{"num_attention_heads": 5, "norm": "rmsnorm", "norm_eps": 1e-05, "positions": "rope", "rope_fraction": 1.0, "init_std_down": 0.00293, "lr_head": 0.0049, "max_grad_norm": 2.0, "warmup_steps": 200, "decay_shape": "linear", "final_lr_fraction": 0.1, "batch_tokens": 65536, "max_seq_len": 128, "train_tokens": 429900000}
MLP neurons of a small language model. Each row is named by its layer, matrix (down: output weights) and neuron, and shows model dimensions 32-95. Each number is 50 + 12 x the weight over its row's rms, rounded and kept within 0 to 99. A neuron's up and down rows have the sign that makes its largest values positive.
After each neuron's rows, "fires before" lists the tokens most often just after its 100 highest values on Wikipedia text that the model never trained on.

L11.down43:41 58 54 39 52 43 49 53 51 31 41 50 48 45 37 69 71 71 50 55 63 69 38 79 48 40 47 56 51 63 39 22 36 37 63 52 66 53 49 38 59 37 77 25 57 39 57 45 53 46 49 52 67 47 33 66 32 28 23 81 53 40 50 38
fires before: "| ", "\n", "|", "|---|---|---|---", "G", "S"

L8.down551:73 29 56 57 41 57 60 58 40 36 44 55 42 70 27 55 57 81 40 64 44 64 59 44 40 54 52 32 61 68 58 47 39 56 67 60 42 50 41 47 59 53 25 59 83 60 45 45 75 38 44 32 58 67 50 50 47 38 53 47 66 44 46 42
fires before: ", ", "s ", ". ", "s", "–", "; "

L10.down181:37 47 58 49 39 52 44 45 57 74 54 68 42 62 39 52 58 47 63 38 58 52 61 33 41 77 54 47 60 42 50 41 28 54 62 48 64 68 62 37 50 36 64 59 62 49 56 66 58 48 67 60 43 29 62 66 55 26 50 32 86 50 30 48
fires before: "y ", "y", ", ", "ic ", ". ", "s "

L12.down159:25 40 57 52 76 37 37 34 47 51 16 41 43 29 51 53 65 54 43 58 67 58 31 40 55 44 58 44 51 44 62 48 59 59 52 49 67 46 42 70 71 52 33 58 77 45 32 40 54 55 58 54 45 69 49 54 38 39 51 36 42 35 49 43
fires before: "| "

L3.down270:80 54 42 54 62 30 50 62 48 54 77 46 45 43 49 67 63 41 59 31 56 71 39 70 38 55 50 58 23 51 35 21 33 50 68 40 78 35 58 58 71 47 56 67 50 62 60 39 47 59 50 52 55 75 51 57 59 44 46 63 51 60 63 49
fires before: ": ", "==", "\n"

L6.down411:50 56 54 49 48 57 70 60 57 60 54 40 43 58 63 44 61 33 18 53 29 50 25 58 61 55 63 70 49 44 41 49 55 61 53 51 55 65 39 52 54 54 34 38 45 49 43 35 50 46 41 71 54 59 51 64 32 52 24 28 47 68 71 64
fires before: "\n\n", "S", "8"

L12.down17:49 29 55 50 36 46 41 58 37 58 58 77 60 36 49 40 36 47 42 59 54 44 48 30 82 52 51 47 44 49 38 49 52 66 29 55 52 59 31 72 25 64 50 56 37 42 83 41 54 35 43 63 47 46 36 34 46 32 38 58 67 51 46 45
fires before: "e", "e ", "es ", "es", "\n", "ial "

L10.down276:58 42 59 31 31 44 69 68 38 80 51 61 54 46 43 11 45 49 57 40 50 72 51 77 55 43 43 40 33 36 45 47 55 55 67 36 30 41 56 45 48 62 53 49 46 40 52 70 40 47 43 56 52 60 43 69 50 45 43 52 57 40 48 40
fires before: "s ", ", ", "s"

L10.down491:60 41 34 53 62 46 50 43 62 74 48 48 54 46 45 37 62 59 47 57 48 54 72 80 56 38 47 59 49 35 59 64 36 80 46 37 33 61 57 64 30 43 47 62 22 53 51 53 69 47 47 44 49 30 65 61 49 66 43 35 52 53 46 41
fires before: "\n\n", "\n", "000 "

L10.down391:50 65 29 48 54 42 58 45 53 54 56 45 47 64 59 66 51 52 55 33 45 46 64 45 31 29 43 45 56 46 51 62 40 37 57 53 37 65 56 50 36 41 57 37 36 46 52 62 45 52 37 44 43 28 30 41 61 46 72 30 62 27 60 39
fires before: "in ", "on ", ": ", "at "

L8.down52:61 89 40 51 47 62 25 54 60 44 46 68 27 46 50 63 62 47 51 46 68 57 62 48 51 62 43 66 52 55 61 58 59 28 55 71 39 67 45 43 38 63 47 63 63 29 37 68 51 61 63 65 57 68 56 50 73 53 39 60 48 50 64 57
fires before: "in ", "to ", "as ", "for ", "on ", "by "

L10.down540:67 49 43 41 31 68 69 32 62 37 41 59 52 62 65 58 41 47 63 62 38 41 42 56 63 34 59 62 43 23 50 45 58 40 43 75 58 54 54 58 50 47 36 21 44 63 43 45 73 52 73 56 39 34 40 79 63 63 39 52 41 56 46 50
fires before: "in ", "of ", "at ", "ity", ": "

L10.down257:57 45 35 33 51 39 35 33 57 59 42 45 28 48 58 70 41 54 42 49 55 83 46 53 41 68 63 45 49 51 62 35 65 47 51 54 62 62 70 66 49 51 20 53 65 67 46 53 53 54 64 45 49 54 30 46 64 54 55 39 47 36 52 47
fires before: "| "

L11.down331:43 51 40 40 44 52 54 55 42 54 64 61 42 36 67 32 49 53 54 53 51 59 59 28 54 65 39 58 23 54 53 35 41 58 49 70 53 47 45 43 61 33 54 47 45 62 52 36 54 51 45 66 57 61 23 76 42 51 50 47 59 38 58 48
fires before: ": ", ", ", "er ", "side ", ")", "w"

L8.down456:48 70 49 46 66 56 51 49 46 39 41 45 48 57 41 13 42 48 50 52 37 58 40 50 48 48 52 52 32 63 50 78 41 53 50 46 29 44 42 25 38 78 49 41 49 43 58 41 59 38 36 43 63 47 47 37 56 45 60 37 24 48 52 48
fires before: "as ", "to ", "in ", "for ", "after "

L10.down363:64 80 42 32 38 62 56 29 54 56 44 55 59 39 67 22 66 50 44 50 57 50 61 68 41 51 56 44 57 64 68 65 49 61 47 53 41 32 48 39 33 46 60 61 53 46 66 58 46 42 70 58 26 60 13 34 58 55 56 38 29 48 49 73
fires before: "to ", "as ", "the ", "for ", "by ", "that "

L8.down159:35 58 53 39 63 55 29 42 59 41 42 51 44 56 61 71 69 63 64 76 54 35 46 51 36 48 52 64 30 58 55 66 82 32 54 31 60 58 50 65 40 64 39 58 79 69 66 47 39 39 45 65 25 40 44 62 56 47 54 68 44 56 43 48
fires before: "s ", "\n", ": ", "\n\n", "ve "

L12.down331:60 48 42 60 48 42 39 42 31 52 45 35 68 56 71 67 45 50 55 58 59 80 63 45 43 34 39 60 68 54 59 56 35 54 45 35 64 46 45 53 61 68 47 53 72 55 46 64 57 38 52 61 67 75 42 50 59 28 45 45 61 55 31 51
fires before: "t ", "t", "ts ", "ted ", "ter "

L2.down486:85 54 54 55 49 59 51 40 30 54 53 40 49 45 44 54 59 58 37 38 43 50 40 52 52 44 54 39 26 50 43 38 32 48 65 21 46 45 56 47 37 52 57 59 51 43 58 26 65 51 54 29 55 51 78 51 44 58 36 56 55 39 49 28
fires before: ": ", "ate ", ", ", "\n", "age", ". "

L12.down454:65 79 45 47 57 46 44 48 45 46 37 41 57 66 52 35 52 37 36 48 32 70 51 81 55 59 42 53 77 64 30 46 55 50 41 59 22 59 53 53 67 63 44 32 50 76 35 58 38 50 40 70 53 64 43 72 58 40 41 41 79 61 39 39
fires before: "–", "s ", "s", ",", ", "

L2.down571:55 34 34 27 32 38 63 76 56 48 71 55 42 52 50 32 54 59 51 28 33 49 52 54 66 53 51 56 35 46 38 51 53 48 54 52 44 69 41 41 55 55 71 54 37 70 65 43 48 50 59 51 52 56 41 60 41 61 55 45 38 50 57 40
fires before: "\n", "\n\n", ": ", "ed ", "i"

L10.down210:46 49 56 36 40 24 45 63 42 77 50 32 62 54 55 45 68 19 54 47 48 54 51 43 46 63 32 52 43 68 49 42 73 54 60 39 39 61 35 38 42 40 56 57 57 46 42 55 39 42 38 33 69 43 55 47 53 46 69 43 41 46 45 24
fires before: "-", ", ", ". ", ": ", "al ", "west "

L12.down518:50 52 40 63 46 57 63 58 50 32 41 45 41 62 54 63 51 64 64 42 65 50 54 67 67 48 38 33 38 49 37 35 58 45 40 63 66 32 46 51 44 53 50 53 66 48 31 44 43 64 41 50 50 57 45 43 69 45 41 42 66 61 49 37
fires before: "of ", "and ", "that ", "to ", "in ", "from "

L3.down190:34 59 72 74 44 59 40 58 71 57 64 48 48 42 53 60 42 24 63 44 52 47 36 62 55 51 72 56 41 67 54 52 49 35 65 61 53 65 57 35 20 41 43 65 52 58 60 77 59 42 48 60 27 37 42 59 60 61 67 34 65 71 40 47
fires before: "s ", "t "

L11.down189:57 59 38 30 63 64 20 43 62 48 45 36 62 63 68 36 58 57 47 56 43 48 41 52 21 37 30 59 60 52 53 57 65 33 51 39 38 55 49 50 41 70 41 62 60 70 80 46 50 42 53 72 36 42 59 57 75 54 57 38 73 56 62 41
fires before: "to ", "ted ", "t ", "ts ", "ated ", "ting "

L10.down182:40 71 33 62 42 48 43 70 66 47 55 48 68 47 56 65 30 37 47 48 52 37 77 48 56 45 41 55 65 39 47 56 38 56 54 64 67 38 48 47 34 39 37 44 63 67 34 41 66 43 48 69 27 43 36 65 53 56 69 65 47 33 58 74
fires before: ".", "| ", " ", "al "

L12.down2:43 44 53 40 43 44 46 57 56 68 55 44 41 35 65 61 38 50 45 31 55 68 46 58 34 58 29 47 47 51 62 44 49 61 45 74 64 59 46 75 44 66 64 76 55 42 56 54 58 41 34 57 52 77 51 44 37 48 57 54 61 59 44 63
fires before: ": "

L10.down172:42 47 53 60 52 47 66 34 44 66 58 58 34 28 56 48 33 40 53 58 40 57 38 61 47 42 60 38 55 62 60 65 62 32 37 56 40 46 69 28 59 63 40 75 79 49 55 35 53 42 40 62 23 51 45 65 47 39 45 53 51 44 40 48
fires before: "by ", "for ", "as ", "to ", "of ", "in "

L11.down210:46 65 59 57 37 73 49 43 38 41 33 57 60 58 12 45 31 37 33 43 50 76 47 51 43 70 47 48 67 43 50 54 50 65 53 21 52 49 57 61 49 37 31 43 38 39 74 42 55 42 46 67 54 37 55 49 48 58 09 30 56 50 39 41
fires before: "to ", "of "

L2.down314:58 74 46 54 44 41 38 69 43 39 69 50 41 50 51 32 60 70 51 49 48 53 51 53 40 45 56 66 66 55 53 70 46 36 47 45 53 63 66 40 57 26 44 70 61 57 53 70 46 37 56 42 62 33 56 31 42 42 43 25 45 51 43 66
fires before: ", ", ".", ". ", "==", "ally"

L11.down42:52 38 29 55 47 32 48 25 50 48 49 27 41 42 73 56 50 38 32 65 36 37 71 50 35 64 42 39 53 56 56 43 58 40 58 50 42 48 64 59 56 83 69 55 70 46 64 32 62 44 61 69 53 42 39 32 52 52 27 50 54 37 45 47
fires before: "| ", "(", "|"

L11.down333:51 38 30 60 31 32 36 72 36 51 49 51 80 75 39 42 59 50 40 41 56 57 46 37 60 62 42 44 37 31 42 56 60 66 42 64 59 62 48 71 57 43 74 69 60 49 63 43 43 35 52 48 65 38 59 54 62 51 61 42 46 24 46 56
fires before: "ed ", "es ", "e ", "es", "ing ", "e"

L3.down134:41 50 47 62 30 57 26 49 53 66 42 55 54 37 65 45 49 52 51 74 44 47 62 58 50 56 63 48 61 49 45 37 63 55 56 37 44 46 43 73 64 50 53 38 27 47 63 48 50 71 43 59 47 44 45 67 50 66 56 51 43 50 67 43
fires before: "–", ".", ",", ". ", ")"

L11.down17:39 29 39 73 35 37 48 57 68 55 33 43 42 58 37 54 47 41 33 59 48 42 32 29 46 64 18 65 42 52 60 46 42 51 50 42 48 85 35 47 59 46 76 58 56 49 55 46 44 61 60 31 31 45 41 45 58 50 51 57 44 44 63 62
fires before: "y ", "y", "ment "

L3.down505:50 49 22 45 50 44 43 51 63 80 60 43 62 36 49 61 42 44 62 32 45 53 36 50 54 42 48 58 39 59 47 39 56 66 48 54 55 42 45 47 53 52 35 50 42 62 52 60 51 35 16 71 66 55 50 27 51 49 47 57 88 36 31 50
fires before: "==", ": ", "s", ". ", "er ", "sh"

L11.down6:82 52 61 44 48 62 36 49 58 63 41 46 46 58 55 55 38 39 50 45 46 35 74 40 39 61 49 45 42 65 46 47 78 51 51 38 63 39 34 46 53 64 58 68 36 57 67 33 49 45 15 20 49 42 47 63 36 63 70 37 48 55 68 58
fires before: "in ", "to ", "and ", "on ", "by ", "as "

L12.down261:52 70 52 38 52 41 66 63 65 38 43 50 31 53 33 51 48 38 50 48 65 39 51 64 42 36 42 38 31 44 48 41 24 53 61 45 63 52 68 58 35 52 44 45 55 37 42 54 43 38 40 22 59 47 62 72 47 56 43 24 46 55 37 69
fires before: "of ", "to ", "and "

L10.down549:43 55 61 62 45 45 49 54 45 62 45 49 74 58 49 46 68 61 39 50 48 42 56 63 62 59 47 44 53 41 54 49 60 66 64 69 48 74 52 42 61 44 54 46 43 57 50 57 38 50 51 31 33 75 62 52 43 57 37 51 40 74 61 57
fires before: "\n\n", "known "

L11.down54:45 55 46 49 59 41 44 44 56 24 42 47 47 54 46 54 42 65 46 34 60 48 62 52 64 42 71 53 42 50 45 76 65 81 62 41 77 28 70 66 41 58 66 39 59 70 44 32 48 43 13 53 56 52 39 48 60 40 51 67 50 43 56 36
fires before: "==", "| ", "ul", "\n", ", "

L12.down450:48 37 55 50 40 59 73 27 58 51 37 48 55 62 45 62 58 36 33 38 44 72 52 51 35 31 50 44 35 50 44 52 38 66 45 45 53 55 42 56 42 69 61 69 47 49 59 58 40 58 59 58 50 57 37 41 44 63 45 42 63 39 52 56
fires before: "to ", "and ", "until "

L8.down372:50 25 63 59 56 37 46 46 49 66 51 54 52 37 58 42 53 48 54 40 54 52 68 51 57 35 62 39 51 62 65 69 65 52 45 43 47 61 63 46 63 69 32 44 65 64 33 52 45 38 58 52 58 55 58 49 44 40 38 34 28 41 44 50
fires before: "\n\n", "s "

L11.down26:65 57 45 55 35 55 56 35 61 47 40 25 31 60 52 44 55 57 46 38 32 53 52 52 52 61 44 35 59 53 59 30 40 52 59 45 54 31 76 23 34 56 42 49 54 60 59 45 43 27 41 54 43 36 40 40 24 35 51 42 65 50 48 57
fires before: "s "

L12.down282:30 39 55 67 34 40 50 36 32 58 60 48 50 50 51 54 50 61 57 48 53 69 73 50 64 53 26 45 38 47 62 43 51 55 47 51 58 79 34 45 52 22 29 50 58 64 46 43 42 54 50 50 57 48 60 40 60 76 44 51 66 30 48 47
fires before: ": ", "es", "e"

L8.down309:41 49 42 57 47 43 61 60 38 80 40 31 78 29 39 58 38 56 32 53 54 48 42 63 58 43 41 50 47 76 21 46 61 62 44 38 35 44 54 51 49 28 42 55 34 58 61 30 58 33 44 62 39 57 57 48 31 70 53 64 60 52 70 39
fires before: ", ", ". ", "==", ": ", "."

L10.down304:60 52 46 46 62 35 48 61 60 68 52 38 47 54 56 68 49 51 37 55 37 49 59 50 51 66 67 56 65 34 37 59 53 43 58 36 46 71 57 57 51 50 35 41 64 51 48 22 60 48 42 44 42 56 43 43 30 38 49 72 46 50 46 36
fires before: "\n", "\n\n"

L8.down265:64 64 28 30 43 57 36 62 42 66 38 44 63 53 48 61 49 60 43 49 46 51 45 46 18 51 56 45 63 58 65 37 64 43 25 38 65 54 44 60 42 41 46 61 60 72 52 57 37 50 41 49 75 59 70 57 66 62 66 58 40 61 52 65
fires before: "| ", "- "

L12.down457:49 46 51 55 62 33 65 47 69 44 43 71 53 58 55 58 62 41 61 34 57 43 49 53 56 67 69 56 56 40 55 58 39 82 50 38 44 43 54 59 38 57 19 34 55 53 57 33 37 46 68 49 64 50 49 49 77 47 20 53 55 37 66 66
fires before: "a", "a ", "of ", "i ", "ent "

L8.down383:38 48 57 40 61 57 40 52 75 51 49 38 58 48 57 63 54 62 43 57 60 78 68 71 46 41 51 47 35 67 45 56 66 74 60 64 46 42 78 36 39 41 63 48 41 39 40 52 48 27 28 48 52 75 53 44 49 48 31 53 43 46 35 53
fires before: "==", ", ", ". ", "==="

L12.down268:51 44 70 63 59 48 68 55 56 55 30 48 36 27 58 40 54 66 52 47 61 32 56 54 54 56 29 63 46 43 36 41 63 50 87 57 57 65 73 40 79 39 63 50 68 60 50 44 56 35 37 52 53 63 47 44 46 38 54 50 30 27 39 61
fires before: "s ", "ing "

L6.down90:43 63 66 57 62 50 51 65 53 55 52 66 68 26 61 41 29 39 57 35 69 52 43 45 47 45 35 61 46 62 44 66 52 36 56 66 70 52 67 67 43 39 45 57 54 64 30 45 53 54 29 36 65 56 55 58 24 78 44 40 44 54 51 65
fires before: "\n", "\n\n", "| "

L3.down312:48 74 28 72 59 47 62 59 35 55 64 45 51 38 51 38 41 38 24 39 59 64 56 62 68 76 60 58 46 49 35 45 76 48 27 62 48 41 44 54 63 54 50 55 48 26 32 50 47 52 43 43 92 50 53 41 52 39 36 68 34 35 67 54
fires before: "\n", "\n\n", "z"

L11.down188:57 33 50 32 44 61 46 51 56 54 55 56 54 53 47 38 48 71 19 41 57 42 16 39 56 29 67 58 42 57 40 48 73 54 39 37 27 24 57 61 49 43 42 73 46 43 56 49 60 52 25 47 41 57 55 43 49 55 69 65 46 52 53 52
fires before: "es", "ing ", "es ", "ed ", "i", "it "

L8.down181:38 48 61 39 40 68 46 38 34 46 61 59 44 21 65 48 51 53 41 50 34 59 57 53 75 38 35 66 60 53 64 51 47 40 37 36 59 51 28 33 47 40 51 48 46 66 48 46 40 55 49 56 64 80 44 57 57 65 67 57 65 50 34 65
fires before: ", ", "th ", "-", "ting "

L11.down15:80 54 46 53 27 54 42 38 45 54 48 64 62 55 62 54 43 31 39 75 50 61 53 50 51 48 43 59 54 63 68 59 50 60 41 42 56 51 80 54 48 62 60 32 32 63 69 69 47 47 42 49 48 64 36 32 27 59 54 43 55 47 76 38
fires before: ", ", ": ", "–"

L12.down21:58 42 64 44 49 62 36 56 37 36 53 36 24 62 55 67 50 37 45 49 29 59 65 38 42 35 57 46 37 25 55 68 40 32 32 66 51 46 34 38 59 42 67 39 53 40 54 67 66 46 64 68 52 56 43 77 31 56 56 67 71 55 45 62
fires before: "7", "8", "6", "5", "7 ", "9"

L10.down412:30 53 66 31 71 57 61 41 51 36 49 13 64 50 61 67 52 53 30 38 46 73 60 45 55 56 59 25 49 54 42 39 36 41 43 73 27 39 72 52 21 52 52 38 49 58 64 52 60 46 56 40 52 54 49 67 59 37 69 38 61 47 66 41
fires before: "s ", "t ", "re ", "ve "

L6.down359:56 43 49 50 33 49 43 35 44 79 54 59 38 48 57 58 52 48 42 38 45 63 51 49 45 53 37 63 44 56 38 59 40 53 44 57 63 48 68 39 48 33 39 42 68 43 56 58 55 31 54 60 20 42 58 79 46 62 57 43 51 54 71 30
fires before: "s ", ", "

L3.down362:47 59 47 38 43 55 53 49 51 44 54 55 51 44 69 49 47 50 36 51 52 45 58 41 41 58 32 28 42 52 55 41 66 47 44 52 43 47 64 46 60 50 48 62 68 79 52 43 34 10 35 72 54 40 65 66 52 54 58 44 43 48 48 35
fires before: ".", ", ", "s ", "s", ". ", "; "

L12.down297:55 72 44 21 47 49 18 43 52 37 44 43 60 39 41 46 42 36 39 63 43 60 38 42 57 53 43 61 33 38 48 39 55 36 40 33 38 62 55 75 69 45 50 41 55 45 56 43 41 27 47 55 46 62 49 42 38 50 79 63 58 38 56 31
fires before: "er ", "ered ", "-", "est ", "ers "

L11.down127:67 53 55 70 52 56 29 41 55 45 62 59 61 60 55 34 59 45 68 52 25 50 56 50 61 64 70 64 59 46 49 52 46 60 42 79 44 64 47 74 70 58 28 46 37 48 57 45 43 57 46 34 45 74 54 44 66 50 59 60 54 41 43 41
fires before: "\n\n", "ain", "\n", ", ", "of "

L12.down190:59 60 42 62 41 42 37 65 56 38 53 74 48 41 53 47 67 46 46 43 58 60 29 32 17 77 47 43 36 43 45 45 69 33 50 54 65 68 42 66 39 35 48 47 75 29 48 55 52 68 35 56 56 59 57 55 53 46 76 57 64 50 62 50
fires before: "| ", "ar ", "ation ", "ated ", "ar", "ame "

L10.down97:43 33 51 52 20 47 46 40 79 55 49 63 57 57 54 57 48 50 41 49 49 66 51 57 53 56 37 20 37 50 50 25 51 60 47 40 65 62 34 65 68 62 58 32 69 55 65 38 36 44 50 61 50 44 46 46 42 42 45 60 34 63 60 49
fires before: ": "

L12.down86:59 42 38 45 31 51 31 13 63 69 47 46 50 41 56 63 40 57 51 45 44 41 45 15 57 55 53 59 33 42 58 49 61 47 42 46 45 59 30 60 22 57 46 49 46 44 38 52 26 61 24 76 41 60 31 79 73 51 64 48 38 54 52 49
fires before: "with ", "of ", "in ", "and ", "that "

L11.down372:38 57 32 48 53 29 51 71 53 44 82 59 46 66 52 44 54 37 36 37 45 68 38 62 37 49 69 52 82 49 42 48 58 26 29 71 37 59 53 70 69 41 25 49 52 27 53 71 49 65 37 65 43 52 55 49 60 30 74 58 47 46 65 44
fires before: "ed ", "to ", "ated ", "ing ", "s ", "es "

L2.down428:63 58 53 43 73 50 54 56 48 52 52 54 58 55 57 73 77 25 56 57 42 47 23 58 52 51 45 40 49 51 52 46 51 37 44 61 69 46 56 42 69 53 39 27 58 48 71 57 45 27 54 78 37 60 48 41 64 53 65 33 37 59 39 34
fires before: "er ", "-", "est ", ", ", "s ", "field "

L4.down148:43 51 47 63 42 50 67 56 44 42 47 50 50 32 58 50 48 47 48 56 37 50 49 57 73 64 40 51 43 51 65 76 53 62 48 48 59 49 46 51 60 60 50 56 69 23 48 82 51 33 62 60 52 40 40 35 47 69 34 41 29 41 40 52
fires before: "\n", "ed ", "er"

L6.down228:37 31 33 61 59 44 27 49 57 66 43 60 71 52 52 74 53 44 44 28 47 38 75 46 42 37 62 31 46 44 44 56 62 69 43 40 49 44 49 36 65 56 42 54 50 53 39 68 37 55 33 51 53 54 87 33 64 57 46 70 58 36 81 43
fires before: ", ", ". ", ".", "-", "=="

L4.down392:34 46 44 50 37 35 35 62 70 45 51 73 64 58 42 43 63 57 68 16 33 60 43 57 34 58 54 38 30 38 67 55 58 32 54 48 74 52 45 49 41 53 60 55 48 36 55 47 47 54 43 52 69 63 42 56 45 43 48 43 54 38 74 57
fires before: "as ", "in ", "with ", "at ", "on ", "| "

L3.down276:49 63 61 44 57 40 50 49 31 41 40 61 19 46 49 56 73 49 73 53 51 56 52 63 44 25 46 62 59 44 46 63 59 36 71 46 59 55 39 40 45 41 58 41 44 59 46 52 51 26 39 40 32 72 63 34 58 60 55 47 39 34 45 32
fires before: "in ", "into ", "on ", "to ", "by ", "for "

L10.down501:48 51 34 53 54 42 49 48 63 72 37 62 52 54 81 45 43 47 60 50 68 49 73 42 48 52 62 34 52 72 40 42 38 29 67 35 48 47 37 44 55 46 33 60 40 42 57 74 74 56 42 53 25 41 27 44 68 60 61 53 48 43 56 30
fires before: "by ", "in ", "on ", "as ", "to ", "with "

L2.down338:59 44 42 58 41 53 38 51 44 35 38 44 37 49 56 41 58 72 64 51 39 56 41 48 51 62 43 54 61 62 60 57 71 42 56 49 19 32 54 56 67 22 61 52 62 35 38 41 55 46 37 38 43 62 13 47 55 51 52 47 30 68 36 50
fires before: "\n", "\n\n"

L6.down84:48 61 48 47 82 37 40 42 60 33 45 47 38 57 45 40 56 48 45 44 40 29 49 64 43 29 64 37 25 35 24 39 27 45 72 43 44 43 55 59 67 54 22 26 63 44 79 59 68 72 55 59 43 60 37 50 37 43 54 44 51 77 49 65
fires before: "s ", "ous ", "ent ", "m "

L10.down439:64 45 37 40 67 51 49 35 32 42 38 39 52 45 43 47 45 55 50 72 50 73 44 28 48 58 74 59 44 51 50 55 39 51 47 47 39 31 47 52 59 74 39 48 44 43 47 59 34 32 00 28 27 43 66 66 41 55 44 48 54 46 49 41
fires before: ", ", ". ", "==", ".", "the "

L11.down103:71 68 41 30 28 32 33 46 53 57 56 62 49 49 68 33 48 43 46 33 61 64 47 64 55 47 22 52 73 48 60 43 58 46 46 47 52 32 50 50 51 45 72 26 42 40 34 36 17 52 54 74 51 65 49 47 43 69 32 55 39 63 49 65
fires before: ", ", ". ", ".", "; ", "s", ") "

L2.down177:26 54 44 59 49 46 65 56 48 64 39 55 82 57 62 51 59 51 59 58 48 51 60 49 54 63 32 55 55 63 58 51 67 56 49 37 33 68 57 38 51 62 51 33 40 54 44 48 30 49 52 44 52 57 18 69 37 57 42 48 43 58 44 58
fires before: ".", "5 ", "% ", "4 ", "″"

L8.down484:36 63 65 44 60 37 37 49 42 56 58 50 60 50 48 65 54 43 48 41 52 40 37 45 48 60 53 50 25 51 46 68 44 41 41 59 50 50 49 48 43 26 24 40 36 49 73 61 37 49 53 43 63 27 40 66 30 50 47 44 36 49 64 55
fires before: "s ", "\n", "ve "

L11.down318:74 69 24 75 47 42 50 32 41 71 42 47 76 59 48 37 37 52 35 39 31 50 55 54 49 19 61 52 42 51 38 84 43 39 54 41 48 59 28 45 56 55 52 41 43 72 61 66 53 64 35 48 40 68 68 49 31 68 51 52 45 59 49 43
fires before: "and ", "(", "of ", "who ", "\n\n", "in "

L8.down307:34 55 38 50 56 72 59 47 57 59 45 43 27 48 54 44 52 43 39 71 34 37 65 31 56 30 50 54 39 54 54 58 40 30 41 30 57 49 54 35 42 73 66 72 63 43 56 43 56 52 56 53 60 69 43 46 60 55 50 28 43 36 48 41
fires before: ", ", ". ", ".", "-", "==", "ly "

L12.down20:26 62 31 68 47 29 39 69 56 35 43 54 58 37 44 50 45 60 45 52 51 48 55 41 49 63 51 65 53 45 48 58 46 36 71 55 32 59 30 52 50 45 44 51 64 53 68 39 68 62 37 66 45 36 43 45 55 58 58 41 31 46 24 74
fires before: "ed ", "ing ", "ed", "s", "s "

L8.down311:25 57 48 45 51 57 40 38 54 62 77 43 41 48 57 43 72 55 56 39 52 49 38 80 67 26 52 55 54 54 52 49 77 50 51 46 39 64 48 49 53 61 70 40 57 35 32 40 61 56 28 51 46 44 59 45 66 61 52 57 51 55 35 42
fires before: "\n", "lo", "|", "tion", "=="